Part of a small language model's weights: a variant of Muon for these matrices.
MLP neurons of a small language model. Each row is named by its layer, matrix (up: input weights) and neuron, and shows model dimensions 80-143. Each number is 128 + 32 x the weight over its row's rms, rounded and kept within 0 to 255.
Before each neuron's rows, "fires in" lists the words (lower case) most often at its 100 highest values on Wikipedia text that the model never trained on.

fires in: "also", "began", "inc", "returning"
L5.up215 [110 157 128  96 112 175 136  83 196 136 186  69 148 111 213  87 156 116  81  80 133 125 117 118  74 148 122 180  83 123 112  91 149 144  68 153 174 146 137  92 105 165 149  84 182 138  93 130 106  70 163 141 135 141 154 138 135 140 107 146 175 101 107 154]

fires in: "1", "2", "26", "lincoln", "12", "13"
L2.up751 [194  70 129  54 110 146 130 102 145 123 128 103 196 117 122 128 108 129 120 144 120 146 140 123 166 120 127 128 100 102 195  80 160 132 111  87  99  98 116 160 146 125 158 129 108 106 163 125 129 184 135 112 131 134 101 117 128 182 185 146 148 100 188  89]

fires in: "to", "would", "could", "may"
L16.up643 [ 90 131 183 162 162 126 107 110 124 169 133  98  99 148 177 170  71 111  68 125 140 109  85 119 172  73  78 158 145  84 119 111 169 104  69 105  90 143 148 182 108  98 147 141 108  95 157 131 139  97 157 114 160  55 139 123 132 178 126 146 129  68 114 115]

fires in: "a", "to", "of", "for", "or", "worst"
L12.up560 [ 80 144 126 160  89 111  29 168  64 131 120 112  86 168 167 138  96 117 171 101 183 179 155 151 108 103 154 100  62 104 109 129 123 174 136 155 150 105 121 100  97 114 131 104 142 153  89 124  93 123 129 178 119 157 148  74 185 122 147 137  97  93 133 149]

fires in: "january", "april", "edition"
L2.up558 [151 120 144  92 102 129  78 144 133 118 120 117 142 114 147 108 151 124 111 183  80 178 106 128 192 136 104  78 100 115 105 178  77 116 128 150 163 149 156 109 124 115 148 146 111 185  64  93 123 145 123 152 139 114 128  97 110 105 139 158 125 172 102 134]

fires in: "it", "and", "he", "they", "she", "player"
L17.up767 [162 138 134 126 117 115 135 146 100 112 206  72 168 191 185 154 129  97 130  32 117 183 117  95 148 117 107 144 169 112  94  97  92 121 166 170 162  92 128  99 138  89 108 101 106 109 112 118 111 147 112 177 195 142 166 122  87 134 111 130  81  16 105 116]

fires in: "the", "appointed", "former", "became", "a", "was"
L16.up513 [100 164  79  82 144  92 212 116 117 124 145 140 125 113 154  91 101 113 105 138 142 152 150 164 122 103 175  86 113  99 100 133 197  75  91  84 126 107 164  93 157  91 105 106  94 192 136 187  94 135 148 174 139  85  79 183 130 151  44 189  62 104  81 100]

fires in: "0", "1"
L5.up342 [132 120 137 106 106 122 167 176 129 133 149 190 108 190 126 170 142 151  93 131 152 122 151 147 130 161 120 142 165 156 109 126 145 191 109 157 121 148 147 169 135 134  92  51 109 113 184 181  97 192 173 107 144  88 123  96  98 148 117  93 182 134 134 194]

fires in: "an", "of", "spoken", "on", "to"
L15.up472 [104 174 129 148 110  97 119  90  86 173 149  80 161 143 151  90  97 171  74 173 117 151  81 134 110 141 172 128 129 132 148 227 179  96 162  99 137 143 169 116 141  78 132 139 128 157 180 109 104  96  90 123  60 127 169 142 120 134 177 169 154 120 148 177]

fires in: "on", "of"
L13.up482 [157 147  57 127 119 116 143 153 114 169 145 105 164 126 115  57 130 150 125 116 102 214 124 101 111 162  73 104 132  97 124  98 168 109 124  97 121 113 143  72 160 173 151 103 142 102 174 131 128 134 134 176 223 134 116 123 140  91 102 150  65 140 100 132]

fires in: "may", "june", "1", "april", "sainte", "mayflower"
L6.up509 [103 198 121  89 130 117  93 152 115  94  85 151  98 156 103 103 150 128 155 152 157 109 150 125 158 133  99 123 160 138 136 139 138 144 136 109 106 106 154 150 188 111 123 136 131  93 191 120 146  93 154 108 176  87 155  98 151 100  91 125  85 119 190  91]

fires in: "while", "although", "however", "when", "thus", "if"
L12.up520 [ 89 136 103 125 106 140 134 131  65  81 107 124 164 119 185  87 145 145 183 140  45 121 170 113 171 131 162 141 151 105 123 106 184 110 173 114 105 219 133 114 162 105 126 129  75  89 114 107 164 134 159 155 104 118 110 137 154  98 120 118  96  91 148 113]

fires in: "it", "who", "which"
L9.up81 [110 154 129 112 148 108 125 189 107 113 140 155 139 175 145 188 110 110 138  87 134 107 152  93 126 153  72  52  89 107 106 107 148  49 141 163 139 164 137 124 111 101 134  80  84 131 138 140 171 170 145 146 118  98 102 123  99  92 132 105 103 122 177 170]

fires in: "on", "in"
L2.up199 [126  24 166 114  53 113 162 128 152 125 170 120 161 135 135 120  93 156  78 188 143  52  96 150 134  99 152 110 111  96 143 136 137 135 157 118 132  87 147 161  99 130  77 117 140  84 114 144 125  92 121 119 103 127 126 169  61 167 134 178 138 103 150 102]

fires in: "with", "like", "to", "from", "in", "of"
L9.up490 [118 121 139 140 130 105 151 143 154 191 158 118 143 148 111 118 184 123 122 123 114 109 144 101 190 191 127  38 140 110 147 142 127 141  76 136  93 109 164  97 138 116 178 150 186 120 157  56 138 104 121 163 136  83 117 161 102 146 173 149 102  93 204 169]

fires in: "2", "1", "26", "28", "24", "23"
L5.up620 [160 159 120 158  81  89 165 159 135 186  85 156 124 132 100  91  91 126 131 131 111 101 160 173 134  90 141 145 117  93 153 132 129 143 117 128 146  54 171 188 125 109 119  46 114 163 194 138  91 125 173 102 129 122 136 115 141  96 104 141 142 100 129 157]

fires in: "there", "what", "along", "front", "century"
L2.up324 [ 76  89 162 194 134 128 115 152 130 124 162 110 169  96 137 109  98 141  85 121 111 135 157 196  89 136 156 142 100 122 193 145 121 138  99 143 124 167 176 173 115  90 117 108 122  90 107 167  91 161 146 115 132 127 132 127 114 187 143 113 106 154 150 135]

fires in: "suzuki", "electric", "code", "electrical"
L8.up731 [134 168  85 144  92  84 136 112 105 103  76 134 139 104 129 127 169 114 135 147 143 155 115 167 181 131 142 118 124  77 145 118 138 134  94 154 138 112 102 159 129 148 102 117 174 132 129  60 149 112 100 170 149 155 157 145 121 145  67  90 149 115 130 112]

fires in: "and", "by", "who", "most", "which", "also"
L12.up380 [123 131 159 126 101 164 150  99 126 161 104 163 125 129 143  77 107 148 113 166 136 147 140 134 122 140 105 125 114 126  97 127  92  82  59  81 105 104 118 156 135 174 106 117 109  89 171 128 132 152 127 148 144 145 125 169 208 119 104 111 201 103 167 158]

fires in: "red", "affirmed", "1999", "status", "followed", "black"
L5.up305 [136 120  65 120  98 132 135 121 117 103 193  95 139 120 136 171 115 146 107 150 109 116  80 131 159 164 110 119 162 110 152 109 138  94 140 175 176 147 118 121 172 142  90 131 203 106 134 163  79  88 103 124 155  71 117 173  69 108 141 116 122 165 133 130]

fires in: "also", "turbo", "previously"
L5.up3 [117  94  79 111  85 198 131 102 141 122 203 148 104 152 133 143 142 128 153  93 167 141 127 183 101 162 136  88  75 183 159  99 115  55 103 156 110 133 133 140  97 176 127 100 118  95 130 175 180 133 162 101 163 116 130  99 141 150 133 103 210 151 116  78]

fires in: "who", "he", "also", "they", "that", "we"
L17.up346 [140 108 126 137 127 136 103 123 111 137  76 149 168 172 234 142 163 125 148  99  90 152  87 110 107 101 123 143  69 123 136 131  84  67 126 179 156 119 152  80 109 152 174 116 120 111 127 107 144 146 151 104 152 130 157 171 106  98 147  89  89  92  80 180]

fires in: "april", "follows", "bellator", "join", "wellington"
L2.up160 [201  94 164 140 133  95  88 134 102 118 143 118 171  97 171  60 142 123 159 167 105 171 149 122 163 175 130 129 121 119 147 118 140 102 132 145 169 155 137 181 130 115 173 126 110 124 124  59 136 171 116 111 125 107 117  96 127 151 122  96  75 148 157  53]

fires in: "for", "of", "by", "with", "at", "from"
L17.up407 [139 151  89  77  64 143 120 162 126 112 167 112  61 146 148  55 122 181 186 115 105 183 221 144  75  97 132  79 126 149  86 174  98 120  78 158 155  85 170 114 129 118 148 132 155 167 121 123 140 142 131 133 131 135 158  93  97 119 118 117  75 141 108 142]

fires in: "1992", "tv", "1994", "1990", "1991", "1993"
L2.up327 [154 155  70 146  82  60 101 147 135 127 167 151 135 136 151  87  88 151 130  66  95 136  79 125 131 134 164 116 152 116 107 132 138 113 131  93 129 177 136  76 103 171 118 126 123 155 187 185 120 148 131 171 130 173 140 182 115 155 143 123 201  94  98  92]

fires in: "in", "ning", "were", "during", "ruling", "element"
L9.up447 [170 143  83 193 153 145 155 172 114 130 152 124 158 140 130 139 107 138  91  67 117 100 108 105 166 174 105 154  82 155 103  98 200 139 153 155 136  83 137  90  88 180 117  90 131 193 175 140 112 116  54 132  98 150  52 130 104 131 179 163 143 126 121 187]

fires in: "family", "living", "usually", "now", "daughter", "go"
L7.up197 [187  93 149 125 159 127 147 139  75 123  74 160 138 160 125  69 119 107  55 144  82 131 161 142 165 103 197  69 157 114  75 106 149 135 180  82 104 116 113 132 117 152 121 154 134  62 154 156 156 190  91 114 111 123 101  82 164 159 120 117 198 121 106  99]

fires in: "to", "degree"
L6.up547 [ 92 140 135 161 136 156 159  89 113  83  89 133 128 137 169  88 179 125 152 165 107 170 121 142 153 194 119 146 169 125 135 120  98 169 137 161 135 139 135 143  95 102 121 147 151 127 101 132  44 103 119 155  75 117 115 182 125 150 122 108 204 147 159 101]

fires in: "in", "de", "for"
L17.up304 [129  76 140 133 117 148 147 131 123 154  86 173  83 101  74 148 102 164 118  45 148 104 132 158 124 137 119  81 129 121 114 102 164 138 101  99 121 133 170  87 109 176 117 122 152  98 126 116 154 141 125 170 114  66  98 121 167 101 113 131 117 110 217 102]

fires in: "of", "telugu", "among", "inspired"
L13.up648 [ 89 118  89 146 145 112 199 131  97  98 114  79 125 123 115 167 145 128 127 135  75 144 167 112 197  87 128  46 182  78 151 167 111  98  57 152 140 149  39 109 136 138 131 157 153 108 166  93 143 145 157  81 101 186  85 138 159  94 163 152 152 165 154  89]

fires in: "it", "following", "3", "00", "32"
L6.up439 [174 132 106 200 122 114 154 153  74 134 121 110  97 171 113 140 102 105 132 134 153 204  84 168 123 138 200 189  66 119  67 148 150 113 139 142 133 160  85 143 111 169 109 142 147 162  69 114 122  99 106 126 144 116 106 149 177 181  99 147 159 199  96 201]

fires in: "family", "called", "order", "daughter", "wife"
L7.up300 [144 170  77  96 102 170 140 165  84 121 153 165  69 156  98 114 118 114 117 146  83  92 137 121 157 162 190 138  52 115 136 180 124 147 168  72 169 153 104 156 112  88 139 176 146  76 161 199  90 214 110 146 129 106 126 156  95 162 102 135 109 121  93 101]

fires in: "which", "began", "e", "changed", "changes", "opened"
L5.up536 [126  94 133  91 154 191 162 118 116  97 117 126 119 126 153 181 162 126 111 114 165  88 126 101 126 160  74 123  69 198 107 168 143 114 116 169 139 176 152 116 109  85  86 135 139  97 192 168 132 129 112 160 172 132 168  74  62 160 101  82 175 139 145  96]

fires in: "no", "1", "behind", "votes", "article", "group"
L7.up763 [144 150  34 148  83 144  49 172  79 108 190 148 144  78 111 149 139 192 112 131 158  47  87 140 105  97 138 112  91 119 100 155 107 141 155 121 129  90 135 161 125 107 169 132  86 112 132 119 118 106 207 115 152 122 123 136 104  75 120 126 145  98  89 109]

fires in: "april", "june", "february", "november", "january"
L2.up76 [178 116 195 107 109 112  83 130 123 112  68  70 185  65 158  60 134 137 124 141 116 161 136 161 111 201  95  82  87 130 118 130 158 172 113 158 151 121 129 125 132 134 124  83  86  83  71  90 150 153 137  85 124 103 171 113  99 138 172  99 109 140 127  90]

fires in: "university", "national", "master", "stadium", "association"
L5.up567 [123 159 128 140  90  66  83 114 155 153 132  94 147  84 133 145 142 155 100 121 152 164 114 122 109 120  74 121 250 113 122 173 145 159 167 133 140 107  48 127  86 121 153  73 149 127 129 124  89 186 150 101 133 147  99 157 162 167  97 105 127 122  82 124]

fires in: "name", "game", "information", "coleoxestia", "coast", "cameo"
L6.up145 [224 142 110 159 178 106 142 150 129  68  74  91 176  95 127 158 173 136 144 126 122 120  94  76 117 115 162  96  55 120 144 113 131 136  96  37 140 158 151 135 133 141 142 141  76 182 117 104 112 114 154  98 154 114 120  70 175  92  87 108 149 181  90 150]

fires in: "following", "version", "program", "preceded", "replaced"
L5.up502 [150 124 136  84  92 107 121 162 137 115 185 118 125 145 168 178 118  67 113 137  69 182 126 127 204 112 171 141 191  94  75 151 156 145 166 101 112  89 164  86 149 149 120 114 120 126 143 110  88 113 109 115  97 149 117 121 171 175 160 146 104 124 216 118]

fires in: "of", "south", "in", "central", "west", "north"
L9.up19 [151  95 151 153  94  85 126 126 142  86 175 157 122  80 133  93 158 130 138 115 111  96 129 106  60  78 106 119  93 156 151  85 114 107 115  69 139  83  86 114 131 118 125 150 120 107  72 142 151 130 119 125 163 132 136 126 140 215 108 109 139 111 145 111]

fires in: "known", "representing", "represent", "1", "name", "website"
L5.up403 [132 112  73 102 203  98 131 147 183 157 212  94 165 158  72 138 170 153  86  75 124 138 100 160 132 153 154 114 154 113 152  92  81 158 135 130  99 128 136 114 195 132 169 133 111 144 141 148  75 140 113 136 135 114  97 114 112 131 127 170 150 132 142 223]

fires in: "to", "parents"
L16.up141 [105 136 127 101 152 133 136 129 123 126 153  83 127 162 149 167 160 150  69 150 120 116  81 130  77 110 131  97 176 121 187 152  71 103 163 142 169 157 162 178 158 125 122 129 163  69 107 169 127 197  97  78 192 172 108 136 152 159 160 157 171 122 115 117]

fires in: "june", "may", "jump", "july", "dutch", "united"
L6.up427 [124 160 149 146 131 117  68 116  99 160 165 108 154 157 127 114 106 100 140 133 134  68 119 108 118  82 104 133 202 150 125 114 161 119 142 136 148 168 140  61 152  61 120 146 107  94 165 154 164 125 199 117  91 124 109 169  87 152 124 101  86 103 189  75]

fires in: "can", "not", "would", "to", "could", "also"
L16.up657 [130 108 158 161 151 124 120 187 136  93  70  84 135 152 133 159 151 107  81 141 152 123 163 136  93 133 166  74 149 131 119 153  83 107 122 135 139  79 107 106 149 103 128  62 150  90 188 126 128 212 164 123 127 119  92 117 104 156 163 116 161 131  57  97]

fires in: "the", "in", "on", "all", "12"
L17.up297 [101 121 148 150  97 137 127  73 120 132 117 136 112 152  79 103 158 120 106 143 143 121  84 150 122 102 113  93 126 160 150 137 148  76 129 101 161 114 178 157 128 136 129 124 138  93 209 119  67 152  86 109 179  58 134 204  85 104 151 147 150 110 177 131]

fires in: "it", "she", "although", "he", "this", "reaction"
L7.up83 [156 120 118 117 137 199 118 127  62  81 118 118  84 149 104 160 172 155 107 102 107 140 218 150 132 141 158 141 161 201  75 101 194 164 108 126 111 123  71  93 125 149 187 124 132  28  87  99 165 190 162 135 142 142 110  83 140 150 154  91  60 108 110 121]

fires in: "to", "into"
L6.up384 [108  77  78 135 124 142 173  94 125  79 124 113 128 123 137  85 155  97 106 160 101 141  96 139 162 153 126 136 135 105 152 170 129 153 124 160 129 144 144  93 150 166 157 113 178 192  86 118  87 153 131 104  91 122 132 143 143 131 122 175 246 153  97 164]

fires in: "many", "several", "three", "most", "numerous", "of"
L9.up181 [155 155 105 146 154 148 179 130 136  64  37 106 154 119 156 107 110 140 151  94 119 158 118  29 123 134 124 148 142 171 139 119 145  94 123 126 158 158 143 102 155 179 144 129 160  71 117 131 163  62 108 134 181 124  95 132 127 113 160 126 164 111 145 142]

fires in: "this", "azerbaijani", "although", "bellator"
L7.up147 [182 130  90 134 165 116 138 105 156 164 165 115  99 110  84 129 130 145 135  89 140  77 149 125 154 118 168 138 137 141 112  86 168 130  97 114 145 171 157 123 144 125 155  59 107  75 151 126 154 108 139 115  97 148 135 116 102 123 150  76 115 119  72 190]

fires in: "at", "towards"
L2.up545 [146 186 106 159  78 125 165 144 195 139 140 121  98 129 132 151  73 163 100 155 109 167 127 137 135  99 139  92 103 133  79 104  74 139  96 144 121 222 124 120 157 130  67 140 144 237 134 128  54 145 105 179 120 132 123 127 170 144 127  98  98 148 142 117]

fires in: "january", "november", "1997", "february"
L2.up179 [183 141 155  71 112 119 112 108 162 175 156  86 176  60 149  81 102 144 134  95 138 135 113 119 161 142 149  92 136  85 133 182  94 102 192 146 162 175 106 169  73 133 148 156  95 143 112 115 101 153 123 125 129 127 125 134 103 179 135 157 120 146 165 132]

fires in: "group", "company", "especially", "age", "class"
L6.up451 [163  68 147 187 129 136 177 109 135 149 100 163 112 134 128 146 121 137 175 102 125 118  89 146 104  90 159 162 101  97  77 121 160 159 127 152 141 121  94 126  80 132 107 130 141 169  98 123 123 135 120 170 122 138 140  82 174 139  78 107 135 159 105 178]

fires in: "he", "diameter", "cemetery"
L2.up606 [176 123 157 155  73 172 137  99 180 127  85 122 122 128 145 136  90 158  69 192 127 132 108  77 110 156 133 146  81 114 139 119 140 170 110 121 116 126 109 142 164 163 176 118 153 143 121 113 144 145 127 131 149 111 151 109  70 122  72 142 117 103 136 134]

fires in: "in", "for", "to", "won", "of", "with"
L17.up446 [124  92 175 159  87 108 130 145 135 153 132 135 102 136  95 168 113 208 166 168 152 121 122 121 172  64 130 125 123 107 123 141 173  47  84  85  84 131 125 105  85 185  90 140 117 112 122 119  97 147 177 141 124 145 137  94 195 118  93 136 142  57 181  80]

fires in: "of", "in", "overall", "over", "massachusetts", "nhl"
L13.up347 [ 98  91 111 142  47  98 179 130 127 140 120  90 169 188  68  50 145 207 143 130 174 148 100  58 120  82 132  88 145 112 149 102 143 173  86 183 132 149 141 151  92 159 143 128 158  84 137 117 123  89 152 156  94 124 111 116 156 131 132 121 101 125 137 126]

fires in: "to", "on", "for"
L12.up722 [ 87  77 127 129 165 147 137 121 169 123  87 122 101 114 149 112 114 157 112 154 135 150 150 133 139 111  49  83 149 103 133 104 113 109 144 210 160 157 124  71 147 132 152  65 168  83 164 126 150 126 147 168 144  65 129 102 160 185 121 167 103 134 138 144]

fires in: "university", "museum", "area", "stadium"
L5.up220 [131 136 129  91  98  59 109  99 121 118 141 114 173 151 127  93 113 131 152 112 150 142 130 109  72 113 111 155 151 110  98 153  92 106 129 154  98 143 151 123 157  85 207  78  96 162  62  88  93 107 151 117 162 142 110 127 134 162 116 159 112 167  79 154]

fires in: "to", "not", "can", "only"
L13.up33 [ 79 115 112 119 143 159 163 145 165  99 141  75 130 137 152 122 130 174 105 102 113 136  87 129 103 132  86  92 146 121 140 116  61  81 182 147 151 114 167 132 191 117  81 174 150 113 181 126 102 170 101 129 152 179 143 173 125 162 201 163 134 135 105 116]

fires in: "to", "while", "vietnam"
L13.up348 [ 81 127 157 140 129 152 113 155 178 106 106  89 115 193 136 120  90  77 104 148 150  78 149 116 153  97 116 133 170 169 149 117 176 109 164  90 128 129 129  88 151 140  55  81 101 123  76  98 138 139 165 151 137  60 107 113 134 138 138 157 115 132 125 126]

fires in: "to", "of", "and", "princess", "for"
L16.up512 [123  94 178 118 127 102 104 142 136 125  66  62 141 147 177  68 169 137 174  84 114 100  86 117 137 185  74 157 119  85 104  49 108 134 158  91 122 132  96 161 105 125  84  66 196 102 157 135 112 111 102 120 154  74 173  93 140 118 167 123 120  95 122  96]

fires in: "on", "family", "especially", "group", "tennis"
L6.up485 [141  84 125 160 152 178 149  99 128 109 132 142 115  85 187 149  95 152 143 129 144 141 138 116  68  97 122 129 124 137 162 131 127 118 143 166 133 152 145 111  97 136 152 124 129 224 164 105 129 111 146 150  97 173 174 122 138 124 108 171 174 131 107 146]

fires in: "and", "payload", "massachusetts"
L13.up306 [141 104 121 138 161  80 124 183 120 126 101 128 155 129 119 116 159 149 150  59 107  87 131 170 157  83  88 108 115 119 163 102  86  96 113 139 138 175 165 148 142  72 186 105 126 129  74 134 101 159  94 165 160  96 168 119 110  61 121 132 107  95 135  85]

fires in: "to", "then"
L6.up478 [100 123 129 145 121 141 142  52  50  94  75 151 112 155 173  60 124 128 124  93  85 131  77 129 146 176 108 147 113 104 197 162 123 113  89 116 135 137 121 179 148 134 119 102 135 168 121 133 117 147 129  98  90 116 138 128 119 134 138 130 139 106 126 145]

fires in: "but", "or", "kentucky"
L7.up10 [137 140 148 104  98 181 152 138 194 120  42 115 101  98 116  65 148 112  72 104 102 120 139 145 166 119 146 155 111  99 135 106 138 130 102 144  90 189  55 108 158 105 200 146 124  79 129 150 147 137 116 134 125 163 110 169  38 145 133 141 112 164  89 105]

fires in: "two", "of", "three", "four"
L12.up431 [132 204  85 149  91  31 114 141 131 124  62 111 125  81 106 128 112  91 168 123 127 146 120  82 107  89 100 106 133 191  96 110  66 146 145 162 141 175  93  59  96 189 110 110 151 143 132 121  79 141 131 118 137 101  95 208 127  85 162 114 110  77 116 194]

fires in: "that", "to"
L6.up209 [110 109 131 137 137  89 144  94 131 106  97 176  79 139 200  89 166 139 102  83 101  93 122 117 112 134 139 182 135 145  79 129 169 120  66 120 164 150 190 152 122 149 117  94 152 118  70 165 144 173 134 136 117 130 134 124 135 150 131 134 120  97  99 127]

fires in: "he", "methionine", "czech", "cemetery", "prize", "diameter"
L2.up246 [153  73  82 155  85 175 141 117 152  89  86 121 122 188 162 144 148 147  93 160  85 149 131 111 154 113 124 129 126 141 142  72 130 168 130  94 132 125 145 163  93 177 131 146 121 146 112 124 134 198 114 117 159  57 149 112 151 123  86 151 144 136 108  95]

fires in: "1992", "december", "1996", "july", "secretary", "1993"
L2.up250 [167  64 118 205 139  94  89 143  81  76 154 122 171 123 141 105 104 118 102 121  53 177 125 136 134 127 197 118 167 113 150 135  89 141 114 116 135 171 151  89   8 178  83 109  82 179 134 112 110 138 145 123 145 115 121 141  94 141 180  70  91 146 140 118]

fires in: "not", "to", "s", "t", "time", "you"
L15.up420 [ 91 131 158 149 136  95 146 170 112 152 122 102 172 150 180  80 137 127  96 159 111 195 143 133 152  93 127 115 162 156 115 152 129 191 137 159 101 194 143 170 134 103 142 118 105 167 111 140 142 137 112 151 151 101 122 117 140 110 174 134  91 112 118 117]

fires in: "made", "also", "began", "like", "upon", "0"
L2.up162 [142 102 118 123 104  75 147 150 173 175 192  91 110 176 169 126 132 121 141 102  37 113  96 154 176 127 148  90 124  85 100 198  87 114 125 134 144 128 143 103 110 126 107 156 146 125 133 142  90 137  96 111 157 136  67  76 123 143 121 151 193 123 132 153]

fires in: "also", "methionine", "later"
L7.up173 [ 98 140  75 146 132 157 104 109 102 166 216 115 140 102 142 154 173 156 183  97 159 187 171 151  93 178 127 144  96 124 172 128 129 138  60 165 136 186  84 107 128 138 167 125 132 111 139 100 119 129 101 122 101 156 131 179  97 150 161 119 148 119  99 163]

fires in: "many", "to", "would", "gomez", "some", "however"
L6.up156 [101 109 125 197 149 127  97 136 118 118 131 109  71 174 118  60 115 141 154 124  98 141 119 138 146 148  97 176 172 138 159 164 144 141 119 152 112 169 185  85 176 153 132 107 114 183 133 165 117 139 144 128  67 148 156 111 139 133 123 121 142 151 117 109]

fires in: "april", "december", "june", "vehicle", "arrived"
L2.up503 [184 101 150 145 152 120  84 167 119 112 132 112  94 135 172 100  97  99 127 120  82 134 134 129 166 151  54 127  93 130 102 131 137 143 119 185 158  82 143 120 200 110 174 114 117  96  91 145 146 140 147 116 128  73 154  77 152 115 133 143 175 160 121  88]

fires in: "to", "of"
L13.up646 [ 67 198 191 167 109  92 129 156  74 147 101  86 109 176 156 119 129 166  70 136 182 128 106 109 109  55 129  95 103  86 107 143 148  94 153  63 145 171 157 110  48 121  95 158 147 120 173 137  80 180 141  89 120 176  73  99 146  79 120 131 117 133 177 122]

fires in: "october", "september", "czech", "authority", "prize", "qualification"
L2.up150 [136  76 116 121 115 128 136 116 135 131 127 108  94 148 119  85 139 114 108 140  60 173 137  96 183 100 106 132 129 109 168 106 100 102 139 171  92  85 148  98 110 123 158 131 142 198  76 142 165 123 158 160 113 143 128 115 166 147  89 137 160 148 126 161]

fires in: "0", "400", "final", "4"
L5.up191 [111 121 149 165  82 101 153 185 123 158 171 149 120 110 139  70 153 160 115 151  84 186 150 181  97 135 101  89 166 179 164 138 119 147 100 132 119 137 107 121 141 134 139  68 129 164 113 141 163 195  99 113 157 171 116  75  86 106 121 148 147 126 118  84]

fires in: "of", "and", "on", "at"
L17.up301 [ 71 124  82 131  87  90  92 138 109  86 119 120 145 140 165 126  86 108  56  75  98 193 161 127 109  59  57 136  87 157 133 101  71 128  81 156 141 127 117  76  97  93  93 134 137 159 106 182 113 125 139 159 155 106 137  95 151 125 166 136 170 102 113 141]

fires in: "but", "however", "although"
L10.up5 [ 66 148  98 115  97 116 130 175 148  78 118 166 125  95 121  95 140 108 130 124  78 129 162 136 154 156 162 171 133 101 115  74 138 122 149 121  96 177  61 125 109 129 159 102  68 141 100 121 159 123  98 120 151 145 139  86 169 160 143 133 134 137  62 154]

fires in: "of", "following", "two", "other", "below", "another"
L9.up7 [160 107  92 137 155  84 181 108  97  71  42 133 127 116 168  83 125 114 111 131  91 155  64  92 162 127  67 123 165 185 132  68  59 138 171 177 174 117  92  82 137 135 117 145  97 120 150 140 105 102 111 117 118 147  84 136  86 152 119  87 143 129 121  91]

fires in: "none", "1", "nine", "2006"
L5.up650 [159 206 137 102 115  71 123 122 151 141 143 147 112 193 102 125 125 124 142 132 127 196 129 118 168 150 123 111 173  87  77  72 100 190 129 120  84  75 188 206 153 133 163 101 123 115 165 150 113 135 127 106  77 122  79 133 151  82 129 148 148 115 148 192]

fires in: "although", "still", "though", "while", "like"
L7.up632 [167 160  70 120 126 159 104 130 117 108  95 165 117 139 137 112 120 133 130 136 133 137 169 159 147 112 174 146 109 136 100 164 151 108  94  92 137 205 104  98 113 117 137 180 122  82  92 144 106 199 103 154 112 114 147 118 108 194 110  71  54 122 152  67]